config.yaml
n_layer: 15
d_model: 160
n_head: 5
norm_eps: 1e-05
attn_scale: 0.177
tie_embeddings: false
parallel_block: false
init_std_qkv: 0.0395
init_std_o: 0.00724
lr: 0.000676
lr_head: 0.00418
batch_tokens: 8192
doc_mask: false
train_tokens: 108400000
dataset: "wikipedia_en"
MLP neurons of a small language model. Each row is named by its layer, matrix (up: input weights) and neuron, and shows model dimensions 0-159. Each number is 128 + 24 x the weight over its row's rms, rounded and kept within 0 to 255. Numbers have three digits each.
A block is one neuron, or neurons of one layer that tend to fire together. After each block is what it responds to, as a language model described it from the Wikipedia text at the highest values.

L4.up54:090129178122133111127143079108104132123173146127146113100091108136098168134123121141105150109123170085124134112177113125070128115161146165109162160129143177134124095102106121118149133129157121113134138104142174141107143168113174176089115100162100105130092178146082127092158123148116122127149151124132125104132146117121080117140123113126099116136117154111123117123141102114129155136106141091137160159154141107112119166157173142151098114135147144105126147113172169109101129148123149
L4.up108:087131144120124116136158081103107132117169133115145118088069113127105137145125107144115137123123177112136119101188123141070139121157149157110168141130138167134131082107112132109145141135149115115148157113156184145099159163093164162102103106160103106133102169125088141088155114154120148143155139122123139106124150113148093115142125108139123111136117163099103124142153085102120151131127120097119158154135135111112127175157176142155119110138149129115120139098165182105114132162120144
L4.up214:086137149111120118138145081094115126110174127123116109090096109119115134167124117118120134139131167111137116124182113128073135107148139148126155145132143163131145072107088101099146141119152135116139149118151180139112165156116170187099127110168094107131084164147090121091152103154130132143143150121147129105127162117144104096154121114121119123137125165122103120118170106119112150127099138095123169152136135128113117167147172133164105118121130132112114144089173167092090136159132152
L4.up361:112145124121118095131136081095125119118178145130123108115071108112112149161122131124113123134132158105136118117170119122072137113152145142128149140108147172147123088101094105118125138119155141123143175117136164114100155136108169175116107100151099094135094170146073133088152108150111122143152124128119135112154163122136091104150128116125129110124141166112121115137162101134134138131102129098139185151151129142108125179159163167146096101126145144093125141101181166075123140157111137
L4.up431:101132136129130096144156081101108131130155136130144107122100125116110152158129117148103142112117159098144128114190098127080133113157156126112153157136142178138128072103121106105129136147147146115154135120132169149090146155098174159110101094158080117131123160127089121091159150131127142145151135132145168132149160115134078118149128099137128119116127157115122128172163090131098144120099138110117195143141136107126116168140167147153099104147135133116094124092183159095114128150132142
L4.up436:097133148123108115139159093106124127133164143113152114105097114133102159138128102144117133116129181103142136111186121131095157119179152145116159148129104147135118112118122128105123138127155139112149139128153172138102146157094154147093110102167105098130091152122078140079173106137125149138139145114121154116156163105161093126157115104136117086126126172125098118167147081114116142134124128114100144159127136128107125184177176152150135116143154135094116113126158183121118121189121146
L4.up466:095102137077131102142149078097122130136173149120131126088104109141104147160116109144131133140120157104140141092189102127091137094163135151125160140117141148143113077113100114114141144129144122117149150127157174148111153146109160162100117121157085112135097173146079126109190109158117160120160142113126133109119177107141112104138112110126128102140114141126112122151178093110117158141116132103104145159132138127115138174153149151164101089147145132128132143093167167106125141161146141
L4.up500:082117131120133109134154082099110131125171135132116108092091104124113158147124114138101132147120169107155123106191118132060133107159146154122164138135131157121129087095104104115137147126137135119141163122154175152107161164108158175116123117147099103130079156140085122103153108158117143138155139126142152106128173109148084098158113107121130124141124161114111115130154099124107162129123132089123168158124136114128123172161180156163121124136124142122127128093176163098118137151119148
Word pieces inside longer words split into fragments (comp-onent, in-stru-ctor, Đorđe-vi-ć), plus first tokens of table cells after pipes or semicolons (" P"OL, " M"iroslaw, bare spaces).

L4.up247:136120172122161128178143150121109136166142147126074143093138144149110162135120125136102135141131151089099171109158122131101115127154120149171152117101109165112131150155128112103085097093122116103144127076113131124116121133138177140108145136134131128153108126137133088109165126127119144126125097150142118095136135115168141148126107132093095133198099081110115086080123137114116099114081150151121159161124114124126125147116145109168070119105131161114156071111134140123103106135147169
L4.up251:133085131100123104111163100111132134122164154133136118033135101109119133132126085137158124150130162145162137080157068161105154101146126164140118143163134144155129104113094127139156122130125150124098119109144137145120176177116141133110109149172089137131143111142103124105147113176118152129140118108147115129141135132158140088147167113120125102162095116134120114163127114124149152176127141114093122130128177129135115106149143080155126073101130108189136112116140129085135134140138125
L4.up360:146101160108115095110106086140138151173141173121142155095147141127106131095109118138160123150158162101140086086163063139111125115173115153154112156097153109085092143144142126145163092109159147142149082123150132154132177149084129160108124118133080122155151117139106120122168114115127153124114074128154113094124112123126131119120167124132128117142097118110135128146180091101116131146104149092117119149144146110127100134094137131117083119117111144121122130105191136104143094127136123
L4.up427:124105149119140066133138083141146137180125164094091131084136138118106136087118116152145114114165126122119176128173122135082137124156136201119145132149140155112141123097107137138137080086127153111143121104133130141094140146122140150100131126136071111150118127131079112137158144139136147111145121132107112099161134131200093124133165122139106095127120145093135104122179099126129156116137109132122148162145108122136114138122149108150116103141170179161156117097170122113140112115124163
L4.up439:092101156093121095111104100132114118138147151120124128090139121134122099131104123139112096168155129097142165121173104149114145107180136135133119136144148165119132102091118125146157060113166178105140141102114141136120143133119152135141111146177133109143073118110136129126157120141095130103141110129112175119156153125183053127122160119105097125128136142116159094133177108147112106127113151119107160150129096105134111137131140108148138101129129155171118109090204127113127111132128155
L4.up505:132106131125147070133139103129137109142121144119114127053130121099128123117099122153137134137155152120131209082131110174104149120124103177131143108114102157156137097125114129155124094114101146128137130108120127139129149161067135137128117134169104144139099083131126145116143128166110133131163179115085142122189121134188109135121187126132132122162148110107156114142139144118140125133143135132131139129124157147143119136130190125174109117124118173125156119063140117129161105125121130
L4.up506:094095164112146071144114085121102139143163168112135137107114131137101120120126132153093158123129149074108147122165123140084140138153119158122144129113118153115118124114127110116131138096126142112150116090125163158094146144098155158092100102165097112151103170141096126097165118126135146143121104120104135108125124088118075127133098132102094107155135126101142105136150113140140165109103151137134139207130126119082127150133176157151070118129126155111152127105179164124124110130154149
L4.up514:118118156091102101122138117121118123179153146128104124076117128126105119115110106133096114144134129089112142129167134111104139089169134183102128123125116175150129114089116137149172106100143133119167110095119168141079159146123130153107112127143130100144118136111140133134175128126118164130144115133108160152142133105144090124132147122155116136143092149082124115112160122127084137105120175146130168187105114126085126140127147115170089073122154116145177113091196136121122117132131151
Delimiters that close a name or phrase, chiefly table-cell pipes right after a person's or place name (Herta |, Bhosle |), plus sentence-final periods, closing parentheses and semicolons.

L7.up456:117160154105150169120103101113136115170136114123096116083136144134143137160119131108072099085137115154150131152155104138131123104146131109157156145126154157095097125115150066088094095111123119118168125122141140111139136150127119125152126093123144146157162172150119093143143191185115134103169112121122160136095137117122159163134082118153092132162084121134118118130115130121123139103123150088091128100157151102172106102101128158105156140100126144134096156161121162150109144124129125
The space or first digit opening a cell in Wikipedia pipe tables, especially number columns in total or stat rows, e.g. "| 2 |", "| 6,068".

L9.up32:130124130129141089119115090116080145108125117137132126100117123127129126111089132157113134159132117099133159119148135167120189119131131142145112120156103182145168090141128152083122119148142148121126124122136136183114097141122133096109085099181126148103120109085120153103140148067115162098121141165144108078152178124172095152123145103116119129149141147131140088110201143108164119097141136122127125158142109122143086116132159116160114093153109088158124101153134140134124110130104142
L9.up85:114097119111127124136128116081102130103157081144146113154145075133110161095155161120070138159135133068135148135157104145099120136129135137094131153108108114134118148125137116157114105094162133117115162141109108144126134145090155138106127095160143152150158118128114175102164142163097142138090153101117135112187098127131162127123149147117103093116154145118136085087120124129100146119087121130123121171126133114154127148165159105164126150110160138142107113070114155127160117176103159
L9.up235:116122150139106105120103085121082127101129138099141112119135144107100110142111076156142132123095136074142133156147137110126138109132089157090170112115140119134104142082128145125176089139159156108125118096127136140130140145148140095075101131124101096152108142099124121102169150092128170137140144123152129134168123062139117128124156115112149123158129113115147125133139120089120128115115137146088136193149114153136089167142179136127138129107201136168105132141152114095135134153137166
L9.up239:143099140116121091153117075139077138114160143079130142127152176134132111127132137129144107149162170098136173093139124130103103128140148107117146148126145128118153130141150129131160107139114182142127108063106124186134111129080112143102093146174121143125098122134092135114171136104120137139131083102136176151122061165104129155162145118127126122119116094134133125133161121130145133098132106148092107135134129185108145195134118141114120139140151171146159132127131133116107117107101134
L9.up389:100114159131148103112135077096103102101112159129139119110116112132157117138126118128133123145112132108139175135144100141105154094135138137117116146103082161127127110133112111119093094092192129080109127111135151159128158148069155143136103182185140159104086142126121099159130131151134106102140170117119139149144131131131069150115136132107100131151140094132132158123153131096137123156114135141150119161123120152132109143167139155167119131165105147129172109115106108087189163118092105
L9.up507:141122161134130099149171107149123115145126173102104060127117111158113145137116201128093117127129126107084156074147135158114132084137134097168111127113138131136090113133159095105158127106172156126151125109129143134119114146118141099101136116150126136112104125073116137155159120114116183126078133133078137108127114114142104154155124129109120112108091135101156114146120139128151139154154164115153154148104101149066069135128129118134107113150115161138136114127168136143176122122149137
L9.up522:142104133146134127135112123101068114100146154130153132139121118132137101123143154141097148153131106115143154121153126165128164116126131127113106120096088105126143123127119135117120128131132172103128117102102140164121156123136125144117134140187154138151082124125117082102141102105093135133127074155100186131152082087152097175150144131083093128118158113111130119147156150119131108104120130151121139154113092197108075188129138153158105094141148114109142081141154149121091088122120139
L9.up560:123095132136143098087138112110123128128141161166130093131147094148131109129095135130130123194114143130107146116143110159136151112136123126159072114063099110138107154167147116150139099121133199131122098115107110145111148143117119158110144093154132109125101144134135113147161073105126135153118110163117131090141100129152094149130134132138160151139096113104129138130158117127131125117112150160127112139133120134069135175111171133143081098108144189101157096100171159129112077126133118
Fires on the comma, opening parenthesis or table bar right after a full proper name, e.g. "Claudia Muciño (", "Maine,", "Lee Jarvis |".